{"n_kv_head": 1, "activation": "swiglu", "norm": "rmsnorm", "norm_place": "pre", "lr_mult_down": 1.5, "warmup_steps": 0, "seq_len": 512, "doc_mask": true, "steps": 7459}
MLP neurons of a small language model. Each row is named by its layer, matrix (gate and up: input weights; down: output weights) and neuron, and shows model dimensions 128-255. Each number is 500 + 50 x the weight over its row's rms, rounded and kept within 0 to 999. Numbers have three digits each. A neuron's up and down rows have the sign that makes its largest values positive.
A block is one neuron, or neurons of one layer that tend to fire together. After each block is what it responds to, as a language model described it from the Wikipedia text at the highest values.

L4.gate718:462586490524511527573499500472562474486532520484475501444487505445501512535450559546493519552532422431535576548415586494515539443546465509472524423554484597537588510411484564454505450588694509488475571413502545509644492525581479521446511497458498426526530513482445550519581457513545550537495559467558544489572486444494481551480467509461469505470473499400445496526479546474565568516415
L4.up718:422490475595538508455502482506486589560557532524468485486389511479492420487557412486537447536492556528555537506521525410514538549522506478525540433435463582429457483508446496566452505586610541451488525500482542493492523554446586346530536469501418636559519528500528475547421406417520491500434588394500510547522568479571535489517464515459541514528482490554515481529448479518447499462564
L4.down718:436382449552501438539562502508586563520542515422466502544506537556510566400514427570452483549481517438408416373499568462534502475520523461478431553470448506485488491511469380532516598472468603503456591550602470441554393547486526544478542454530541365488550395512484451472472498470575539541410543454535513580463475477425486544481537561485574508508494446541503538524488505524496527468497
The period ending a sentence or table cell, often fused with its last year digit or word piece, e.g. 2022., 1896., (LBA)., retired.

L5.gate142:583485533416467462574507396467570434446573510522320484494497517472562577445493531422442474524510571444584539426465495460528526469542487499509514474494460504526561558516474538523517517466519568580555566569414571473544530524517492462628569535448479548510453463521505486447568480434469459435479604456457346558481493517544491479460631486521380468520495441443483504439549489540545538508574
L5.up142:448579540434571548501436497621523532513468474608513370571564498464474472559528539541536433486530431504481395503427528516571479463461453455440491409559474443533627444518452501467540486506565480477540445466436481484490514456508656415444460524465519547578514487518510492564507502449542538535497568527481497467557476525486522461332491488545552357412485472457477461459428407502547422495588
L5.down142:422484464465502519543457577541495569428472430487512572506458511426569503467443424525571495488524528469468484526509533561473494584458375488545530522434582524529621477429525476517594511518504516545520597450614612528478488508477513481478497514467480531542534524472481469432441541517487530489542496324500539548528460453460519393600544527479581541488558435535470542460405471508515361534481
L5.gate334:500560426476475546521501437529437538476534477425488506543490562447449494522538593504413589600438497535459443477456383529499482440560597441485497388471507458458574485472490473517484500477492494568531541377503560500528543449408497435480453488460554563526446526532465530434493675560580506546472522611380377424495430648586446407547449500513462466502449429573508438467474551440551447487596
L5.up334:567481483545475461498499506491572529484511495466466511557481508513536486501563469526469577518422536474455462399502500494584516502609481449498512451549451581629569488522509615462494544510489492562529500477569543488457449542481491648395505535516508499481486528412526483529496481452531351466490558487497475512541481446607478392421548416517531486476453494538461513509589488512466432486550
L5.down334:552463511477441539561478526524434599531448539488458487455516432486528466454561450457491561563431549462432511438529597494531489648409529531578501475472444420502468445447469411497493482476491498494431519520493421529490382461505479522485510570580549578473454498455464519408483497505470513565466545485465464525483490463488467490489472473490574521437515499465494486403514535453586493487512
L5.gate377:454507577527510596480537445552458461556472417432457480491453454430493512453441471540443494506428462498527498436408513439469551492505573520496518483514476544530578496470494508425515427507510550508416532421531541495553500441498516506526504475508469544478511517398363483352516432449509523505536496499528452521477450366500526427370451478429569482479468509475445430394556488447498530423442
L5.up377:521544521541563431430526492488542469593520489486464397588535536436479438468468439506535514513512553527502489500623568459473505533455539573460484535422434499524511448434564516455458505501573512445414524526474512511565513534569493578489448577475528509504508520516411434473533525510484492582530469507562501551471469471521536526562516495398455460376484500480414562422617512466490498516415
L5.down377:440540462524498529500557444521551405523512540509394483479509386468467483515534519477486530535439530516541516426490548493521508509519463496485545479470462436417602526413470570414468405460535583556527491436518468559442220495481554487516479429498563568521425493499411472471433510474507499480458494513481406535518498481542477476434534453468492488480514536584509388440566554562500504558478
L5.gate649:480475419544446429472523567505537496489567558451499487472507493519557536419553535497442530483522532394415472442489506485515564549612486416467552454547477375565550473406536521496518513429523519518536452492411578517433426561482538424606573583454451501509552572479430476484510589505502535384494597505423463513504484583463398543513531545492436603501524428437577427438529501539509471396546
L5.up649:469568492471535493458490569556427531433527495481411552537501564469405523573408542474453494449596492469552513499475512512522490610583463566562527509462554521431488366553534495582467445556554462463462540469523487398525417526508525473492578495543482418553607484480481502481511439495563466401528508524468452528536480426522581564475538540544507437464571475525518459462441526479577470474491
L5.down649:543514459551592549527504479462463465534536502486628568497525488440480469444527450555464559536456490533464485458564509529518534488494533437564484539515456544443389613487541498467460504477468528496478493502465481482516698523455522493445504469442532550560540521447490566576511495366527520495455454600469560441533379519512442508456453477454442500432575523487469564524414560463445523504445
Header cells in wiki markdown tables, such as Date, Team and Candidate, plus weaker hits on sentence-final periods and mid-word pieces (crit-er-ia, ex-it).

L5.gate91:446444497635493476644463588422475567501506447446452561538520501484544526509406544536495542575527529504540554548492482514461508493483349532493476496550481606465504491507556510561567553531466497439498562558437461476490488491487556460453568492525415518520451443497497550499499564469434475489414442543498478421500426480516516487518414385452475540542520477516526566590533473522528472484480
L5.up91:468475569597454438557512439518524546501454469508539431429489457534401507456473413474470522485594488355542507516423413560522494533490514516512537553381456495504475474489545450457554592502418455429553482508520484492532475421554521536440466503574515572394470509523469502508473587415513583507423570522526528601358494519529427489465553507478409533564529465421469567516420409526489549474548
L5.down91:451459546558564507449444448547511568556468600407437539513499385529485460436567392436498430541444497439482492516461520588437527469453455547517448498422452427501377548480482492480487512498528543466488538503559407381479429509471509534474489494496538429489475451491486548481579435386514472521400551543555641494488532466500555538578497452538528460484477465601455394523466558414469557471413
L5.gate360:510499432599502558553493548556488482571607483584458491519451525592527488515499528515575517573495462458569529490439453457512533452497510454464500489526556510469487616466537454508461539528436612481484433519558455517496578473558460550463446499495416527483473501426468422515477551502390520569438584494550531457490466469490459535506471546469522496433587449568544512503486490444511518447502
L5.up360:526484526544501505472469539523442473551517549492518535545488366523477538496561497495475580529555527515366531482450551563453522578507433513502487540515466594603607425469424447476461454511544583400517494552590497603537521553481532536429463567513468482569497528514538461509551500466465449432456443484505520488516533505504463482450507488528444486439502408508588434510537502523529506479433
L5.down360:557571463442546534481491544520530591539478513485444525430437465522538491517566459549612461558524485553443451514455547418551544503490607340465586495435450428441495506475443492480492487458477424457535410491549480538529697467507471512527429405433520591438516427396536482471416512445507541547523424483503478457548422510512498523564429440490483502579504469496446486458483450425492509528489
L5.gate371:465528525458474499517627419493474533543442463476511566546414409527481553559449524531457561501487544445504568515499472509511626505498497494520520443433532551474532493449525499509556450581455444478478500515501437549537520509491505469355536492504600410473552526554546490489436485454482490567472394574480588468505441485471384496420503432534502605519511486446530481559529464527547540543509
L5.up371:483473477535506512450461581433535491470495489435514487591498516516493475471524564622463496527540488361513594473508486491546539484633490490513577567463460547467512566470541465480479550527481537444471547480515423503584511587523534552503484575510442460378501484427421585471561520465485446462440481450532474467460469466548480418467480460502444428563486455476486522507542502562444518507549
L5.down371:491449391545583493522422553552448510459508517412495436486518453499481576545466515428520486474519511434587554605448493486634491573541511488465453528411541491365473469456518453534567513506574461522462477464393484493513599515512469524498454447450554495470521439427494570521549470509530535575474524475531528516520509479473468431495559548503522400463541569525590480491444469479586460577485
L5.gate416:457547437555469491469516537484541504416541455447500489586542442509510531404529550566424517467459534528487468506463544555452433477544437485511557573554523437475510539556543489517605484465459462439489577575503440534585579458530499440418587457511606498529482518438504525568467522485432546514458437478469498454418520481533496492569495513517502483513515416420530475433478537503497496473588
L5.up416:555597525542517617447602537492457558412568477477478499438553524504418481454519600398476561616518472486448540503575556536489527515438464522484493507542502525459482603560569507462475492575424470521472564505551558503485402531481449475560495513528470465480543495455537588481486582520492408461444501563456568428424522508484464466518471575535588503512468372452506460504504561543496506485398
L5.down416:540474433517528426443557616615540520504504477497496564542542446516377521505535439457467503507465497416559563449591509455510523489392524536523466469430492480476528504480483509474512496558521553402525472422569450544553341470518617610571516496497509478507408541432481566444441413470517567431398524474446585427445485550487428542551515503427532615535448531572433442566551476531475502460437
Final pieces of country, state and city names, such as Detro-it, Icel-and, Connectic-ut and United States, in tables, lists and prose.

L5.gate413:570512553521513461450501471466482445433523540427483514495520503510548529546410566561533558571487521573566456576554526499461548489570503506506493553488463493543490585510582497442514477485525515535540528451557476560448588491484478513421488508445527512394506519511435464379430536520535517577421589547535499506441470587637572470509425486415472551516419492458580494517479360511539479440583
L5.up413:560475416508479473513571455627517511429485499506505549533392447445468559581595523585507490508602530478534492645460473580517526474511576461524575466544503521508492463591489437471473521447430446386585512538506427483496435528471530498468545395579607558536524519529472414537542437580496482506498562511560418574502547517491443557524506441495515571425545510406541385458458501530484499511551
L5.down413:497556535499435513476505418512564423486503513448416514548464542595497510521439487438505480539493602520439479513385501465437528493501511399518506386517380515552568431554493432609468591468508568447545407477625544500509531531391531444495455606473492455383444435469476414462494459476422561451556446474476446495564454569527397507365518371462508417479491521486579539536458504524471520437544
L5.gate463:533447449468500537542503540544451414470506483415503512383535478498553512557491536576439469578397606654550486558509597525529424465478539553458471476426444499473517570525549522512474507494490509576488435404536521458508513488494517504455465444363556560498526580474523589528543475467598456534512586481524539542399497419578598472498452481479466444548473455480418531495577556478500554564523
L5.up463:422393525506508495505477542542513426518525524536509412470512382553540543501433515493420485508523477473420527539595491547562463438610489510465422448461521516561463470467609582600378535555528408503585536511524479475461480413578421493471540487593555450577417466469495565449484503479502450451442508428538485474432537423434526520419399535522500501591456470533470524382456459543613556482455
L5.down463:501526552569439469477459549498496507511534521539493481534551504442517461537465476468568555510503459503504483442537472461519537473464481568509600526538483544492380524478429479469543588398530470535494540476537508551592406503591375580530422531480512506501543543565440476409460433566591427458467522430554421567541480582562517551528471564571624520555523531496551466527553462466487549535472
L5.gate606:508505536581514463481511448560563462425477559492483494413342427477526559497554598546442530536558516508514472500512561522483519493504549509504515446590475493558593525592568594541495519474464422368493548544591490468492474563511507599457508422409447489481491479538448428500383457471494522514404468517531464421462519507515503529536423512354421507487464457413511454449572524471450455553548
L5.up606:548446484544468403607494579413518406526490419451466464464457495600485533427484364506452510633532485494502397477527463557543442525447493467514558527535525483504440514438527538424446506420421422517480435468533538512509483487514534549450472535626515478489455515482479479490443504501451614533497466481523599507503506528654460499365566537564493549467483570476478383433539437521486499495401
L5.down606:501450534483472455517548479413448571566506526521489590481636461470487502574457484526396403520548444536561483508480555509506487615522527476508494388511448556486574593492470440578471495411501520533582535529463523429462436400439544373587505499526429497441517544543408438499496468484463492458507440521529593495553538453517592528437500492501508488477530456496572455561408431510387496461497
L5.gate732:447467433513480458591633431484484456524534439523517544452487457515481518507482594501494471471477452470509498533567470542504480472565546571453547554542584568463490499552494493419508566437567422503449516541481482494547430554384524574498468432538477513507481512507441500543438566517540502489541535556541512416552463553488437471464521484500500513455467448471600474496490535511616444470516
L5.up732:471510487446446460521445468507475474551426470461485513471510511546466592486459448533466512474526536471596466483557466477564488540612539439548496557518533548551516452466636538454577503466445474462469562481466601524409536488492511549591467465468506504509423475508516552540496334399495559513378508549551449535566436516477584385475565443527433512439496467533498514545481532486482479637577
L5.down732:457505483517474502493486464471472509568522505451494549505478481483580456531545580519646533564496494528429441409481485481487601534439507498543510551528511452494448442513469448484532436483484527571464462423500521478530495542477461477520578559585473462419413448488501526475519454401441527530519520395503477494529528425406527568462436548515522463466516488439499576483503441473546522574458
Word pieces and digit chunks that continue a word or number already begun, mostly minutes/seconds in coordinates (42′, 14″), also Mass-ach-usetts, h-ydrogen, 16-00.

L2.gate307:475529496509491514516555509511527545497450497460535528571503552487435497428435553568416513586552442515501481456527483506516459561490507524550471542511504601447588516488489432468548494483452614434418531473522562486476538472527590509500463586468551512459480474486457556502527570565493547540457482444478570502547529505436410380465522521433471531521510420528593533422498449454498525502477
L2.up307:537537489521529563447464558517422439387500525499540579537421477554534566560542491471465553450589451552533502516537494550459578513521439433540562511518598503462488485523439445551425553531451518410415528443497518527525517424451420498445531525424510528501438500515536580548412434483496522451426451599484484523406583593503421474527483533469531556537478530486420455608540484579552621507448
L2.down307:594484515454470484520454546477392422451488487427464552463417425506550484588531462538436535535548493521470502515496550505544582455400492452455545465493521518498433487465483425607534493573420466400574400529453510540546635443539400497437467556489434509538530486467522496522504472463507539450462597544485497483466458489557589495498568499540527483490427621525442537498478438517462560486516
L2.gate426:508542533435498491472566435478543470478491457429528525493494438595474485494473556494529556487579431486495468535457482490547561529517470473531509550531529509504437509334421562481452573507455526478423518407569558559517521491453600485579521604462491483584390421504396467433525439518502474533480633489514593466512425407482550467481411471533493511522462473523501414488493459459434520471505
L2.up426:600540494336441498547529520432516445475497480498496557462560486553517553447427548519448474505532470503522480519405486540508590489531472478536572535534558486498434485481402520581458515491532558480441513452528526465557456424434547496395516513403387556575508349614520479404464425542502460497539555466460500492461475488515525485516474563546471462472534472546586492524450454505573545556461
L2.down426:581377467452458542419498464491434410442499561456488514529512480483560521461399494494475524493488518462451452432463439495485536449521402488502497579498461427458558525482482497547511482473475604486442599435517538574430443446434480517409517506393515513555513405544482524470493478464510457544629562517440510470586444535565557542486438549520459459411502566533476572551466423470535530504489
L2.gate552:427557527522493405602566537512456467602544476467516527443495581538496576481482500542464472477489433488547568514504510486502504486445450412581433529447516500589490472576530449469444452492448605409531575520541538499472510457566497533550523553380415469547500513477512482614535454477539477558511506479567607472540612478545459511472540500528514517533476424484494531515636498562468517583511
L2.up552:579527533473468478480498584521479565506592403563453496454462461577538530506505465476462501481532475527484450531562564463481470494509616463528389477577508416505507504529498565543517483536413602413457567443473485460500490426551454488539526521546532463519521500503514534492366548590487530472484544473544491480305489520425405495556627501580497492493504447508577445517492416562465589514437
L2.down552:466488499479506436567515458540532424542485493531581535513480513498509521486472475553427465450448471440521440435454537489618469497510581401577458543435548500494522431495469401388422486459437461418614490515452497548599406541399485532531461504495444540444406445457493546541486470499412477564430483524463529573358571438537535565483533529506517520489436467527478550465490457494399531519517
L2.gate751:504524479485488518545449500544560406533420588493554542486482498491550580511458537379363499538546555579483475500461519467494434523389544426446546527481488516490458468514501517495545582462621603508591505470460458468465474445523426531371518450583568559583478498469454556503534461522526417495494519591478530526530406515449519576532502518540477583526537434488540477535434562440530509568381
L2.up751:502532431472512463476565540548486514473512506527474549467579589509552482454529472511468472442526477513436530477530423501492537572490524530486473511492555552553486598476414521392510516382422491490462514459422484463461506433461596509448520470582507487578505484589518541518526455467446543578515478594574471445538467516441484492405468520572502462456493492443551473457482510478558519498497
L2.down751:440581528506512489443495487445465464437570515433551457550576534521487473510414478508568506555585537414486471464454368528418652597399431547601480529476584586565528561406561407522463427545500500512544513454449491503518429515511570451450529441460540565537451486561517473485548517521493569447472479498492488475504430465517485389363413488484480521534481448518419568456460534519425489483486
Final pieces of country names and nationality codes, often in sports result tables and athlete bios, such as Scot-land, Malays-ia, United States, DE-N.

L4.gate181:507477507533503469531497622552489456567541518540540512396446516499578454503513588533510526530482617496547525552480486494547622444493531501540481560475469508492474535467531548515385483470545516520523493407541534481566549566492502535522485490445524492520497572509542528607431504411395435611465480491564530483478573437542448469501558494472446515437495556497409516545546430507552454463449
L4.up181:574407478471584427420502489424545559556488528449567534517509506472507396451562500452550515521547496498520442553460486460539452481541498469467550441463501556409529518522531529496541455509481462498448551478542521553506568449589440469320551586460584489506536464479461445522470449554480536520546470522483462453518536388551483508505565528423462554535555427537470540531495438509532506496531
L4.down181:417457544508393463574522497616483606456470529535541566410504508513537532531558520451441515489471398497512529535478389424464521537543379568573560525433518542486450520539529486551459585438461406489511478505492537532510408519461480580527513556532421484481500531488517512549589471476484559524526556467482580451609459539547402421496571495545552550553586475542477492507405450573553465517436
Final subword piece completing a multi-token proper name, mostly US places and states, e.g. Baltim-ore, Louis-ville, Connectic-ut, Flor-ida.

L2.gate130:527423409544524423552448490555569482484501547482408527501521486476593446495505546492425477546566405381491436545464557471557495488488527603600541469507504472488621540541427471438437521490413423555438480512494481455505488501418557476447607599491578563473440431515530486564475545516459505578438509484387502526495569453538539521560524539500413385540499556499449518571420541463553468552580
L2.up130:539576470528536492485515456517501562450547446503487481543496445527503538528496480518424426482470494444547461388509479397455513458518461472458472556469517491559509430489513444431472505491565382535514514495525421441576510562393463482513577458489536465512465506456529547467419533472517518558482585530477545501421455480507433454576527447590475617484460630546515503531493525430433500479504
L2.down130:499398536538483556561496485478442492534459533539470504450487509504528492411469489499576538508381466515515446594537514492616534562472541455494521483538556469448417504517502539483388483536451499520470416535454487533505552467495606489540456474534496486557497408499511444635533490465535460577538535460540486500534545426525475492533572538479405436508423497516498510526476446547511536468603
L2.gate287:500487488479431440557463575441464453492593482492558440500507462446488553486502518525489501493605497563482468486497428475492497428489511485489459485523535458495547566491490449468455534524457556520568457480493482534437557560559562639408487546488582519544537513437525485430418515566482448396510520507511507532483470506566558477456508543522498482493527478539582551491524553545470466541545
L2.up287:470529424521464494563502488469511477477453494472573472605461453475436471494484402475445463481468498531545449401552524511407536454538511519423498544479493482456496441535448451530498474546428620547559568563449521465493465494476470587486579479446452422485516449620496435475495614578514483546539565434442491478474573542622394401545458531462626485490444534497493504501538532463499511478442
L2.down287:507484536551487494499461499503432522504522520514497467422520418510526520473448478520589553519452392482418627559477431470582479506485579498545496446580544490519471553389546611438524422435519546477504379458509509427476403575428577436483538506505555553548553498481544466368470449526424465500574463497531551516493509502447580598533451526487492496500466538530545383468487478489572458566535
L2.gate368:540489491445556480520455512478474446487463526479496496574550513543503464487495563462612474514468390517465539552504470579441468531468606452493553431489545471537445465570491481488602492529475598428526508555489588391401527502454551611513516562528531515522584451559499495468543503476445507440476540431444478570498485498481540535508468532456577458550508552485468598460425478450570550459509
L2.up368:383452456391551525467470421466563544507496467452621514465377505516530569590433497510501584504512475553451559491478457501528577524553521432525524503530520484483531470484482481476508454441534512463500469429426470510459512513497542577510520468503390529516498534440534455617424457497556467431585443565516494566527480439436477563573499493578520448476510523530605562520594416438525554552549
L2.down368:489490485450499496510500398451497451503455483494495535566443483494478499495451466534570420484611441530505529560551508425512491513500544552422557548545522481600440547487411516506519469539486539490539428438452533430474451542515554546536398504540405448556558497549449502512518320471564504441540458496524545481465458449475522598548553552436548483527528494572490466534493558561504498511467
L2.gate524:458500512467552473560497494413549487486509496422483439377469513440483400531457429527531544511547440365519446564453397519457536415489534546483534434492415537557460421516456436551571471565451571485436561499506556453429455585463519577474470475480552532479538437477545460480436590432493538478529477563418527533507582485495567510521553561477508514448449595474477518501576529489470477481566
L2.up524:451487519488455407512474491536495476453494490589457558447425494496457531517506414400392534529477448463553516508405433605458468560579556363472495535436456530483470496455427538407528458621523516494454512494543486511514513576390506511446482470413484536536494436496575434463558482590432484435493511561506580543557597489552546550607546580511477405502524597380535537454493545518519590443457
L2.down524:458516492524422453526438429415469430502459510470497552434431404444500504569480530554463434502472498510591430569529436567507424535595521458551687520472524543411425497458453522444500510587564467561527432453516472400567510538453527428479532571558554538520521493565533481479442463485530465528574510454480490456569472497557467512583537518527432492528514545419530487423519540514479468452485
Short first pieces of words broken into subword tokens, mostly a single letter or cluster like h, n, cl, trans (n+aming, h+ardcore, cl+iffs), sometimes table pipes.

L4.gate515:496429494447458497476462459415540444534456546590434476551506482513536475439514425548480520525530416523551423499522506476491530560495558527573457495518487487462413616505484458537570485483582351420520579535522441507509572502438509518441383506469587535457492515497443465443408515571495486569433534586539515497518399501419605540533484439416492569476414461577491468507416554561559474491528
L4.up515:435407597488556517566529505505476539532473404512532554661522442546460503425528497513507478494447474518412456506446535627434598528421425461497545546453451436532546564446423596539511518544566491459442535494537460339581631494389501548488491505540547494422405506475405406508413519535502568521457583528508503485484431535611493588555514491423515458503491496486568609493477499530406470506507
L4.down515:537557553476609528469507486462489464487514455465458496449463390459466498584578495511448536590607505427476473552517407509476418427529594515503539571609406522481391452527532412583468444514462457533518463511467534551441481462503493490558514592444454487559484534551472530434482487434600472540536469576469466512451448506521393537505478474587506528545475496506407479507499607533496512416506
Inner pieces of numeric or letter codes, mainly the minutes digits after ° in coordinates (0°47′, 13°34′), plus acronym letters (AFL, CCPA) and °C.

L2.gate2:495582462574547567572546529473509388562492438488395445647512526440487471484429407592457467470511509573530469498471472498493484474561497610443512472579529624548529522487525512495410515495450374467453513522481559557456520478462475641544549530579575390500483492516509507439584514462514510461496538506530507571471535437487468523443476509490458573524474466567537516471498530466535400497435
L2.up2:510491468527495563498533530522548476491455520498441484431461555495457547490468502480562492409456485503544543443468535497475556527555482557432519534458471566522517512595373559504524512559526535435502474506433542447494480574493478428489535522557441525406468459410450572427428562573646589474502583476477475625440484507496509461483524441583528571437594454509580466533504490616488483546481
L2.down2:388573503567566493472440486565511409576469493514445479533562521521485519540499431571515399470528461477512569409402513493524451468482578465494435521499404547481563479459573544439566512440479505434463533503551423550488278504479489524600596536572517548419438491503489526498513457471530461471568507456498459464512414516490530521354496493498485604526498624488484405497474501461544399459480
L2.gate120:522600404483532552508490490477429473544439437518448480516465512519545462452514490580574501460503498550489466471520489498606562464426429525512508494491403534492610419570477517402410461436483457489454550594501537494513505520369531526492550476569556488533554476606524532464554587467525513459429461535477567560535399344487528469478448478483464574397496503566482471515546500456459396571525
L2.up120:542518439526494411528442583444471502422474477398449545441547584464486506410510415561536455430455466409439520536429441500538532555498557564471415498410568567448495515545487562489459474529543561555447600504527506420461502511406585499515574494536505555481547470590526547462462582528532540582530499427392454493529500431521590402321509440483482482462544500627533516492523428456446510556444
L2.down120:537587483490557489502540466528502563536496484504539514455534567481513466461433473546632438450430519440467551437400460513527513470455453529467424459536484516571563451536395467462461373553557500509481482447536402528526271481464505492553515494501507495464586486513466486469485576499555615480550520491410476550447482378490534537433520558508584528468582536534472507474553473456490455532415
L2.gate166:472590446427515561542538570551555445468537467453513445464445541564470477448546476543522419440450428482498484474409419467520483464471523538512528499494494584486501509539517532539455456553474486456510516541506523565512553532380523578544495518506498498537526490530518522518534610459545522441528479485464567542574459368454416521546549600445429566519448549589569551465585403404479417531486
L2.up166:448504569445469457469485551529484525527533487500414466490519513424537541452440560552494459510480466533489446466385466583571574473489496489528438483497455425488543497464525427459457417498622484527369557493471538534399586581570466537515490459489568538513452585418532477441523465442641496512554432456442511506379520452497393465449446468435520587490548536519572478473590534477585491514527
L2.down166:436466452466583504547467396486450471545505476511499442595464501466492590419409559535510421431445511486578414438420518544504481416376517563525450469494474396496571442431523461503478412503505606479412536515560483477500391394428582502523551383534546518475521553506525534502477547441537527525489454592524560477484459436530542526449510430506548567541592510454559340517497503528452549501433
L2.gate453:476634523480455537550515550582454479556505546530503495556410544535571498392486431523514497511453494545468500560479567461581465468517529497452598481663437531490540533527497464473504543409640510507467579519402508551491620481585489575464546469513522425514489544476458523475482527398535557418619546398477472629515487429517508548525474433482514563500460496487480503514587575456468488487526
L2.up453:502546455544473494530453465532546465511552486517509499516573516517555476423422493557468441546496557559544535415427508561532482416499541681522416567567430489475607592504534522561514544457422558440423521562493512486517513461453441469507461491623495541459533522475472578540416533457516428446661509499444566609432388568456490528525457472475531539519461517518464494452542511431422497489494
L2.down453:506476495496451456461560438519510531478491369565492498530523450505406519454473508475445502425527472562585492382437475513527531464543499466521498501533560471553473556476554615491525458495484554452475469527476515476490524478511560439440443507532577455375517497474456514581533537474413466509447510536496522482590461489451451522507472412369538535493564468548452571552533476358531516538564
Period ending a declarative sentence in encyclopedic prose, often fused with the last word piece (play-er., 202-4., Nicaragu-a.), before a new sentence or line.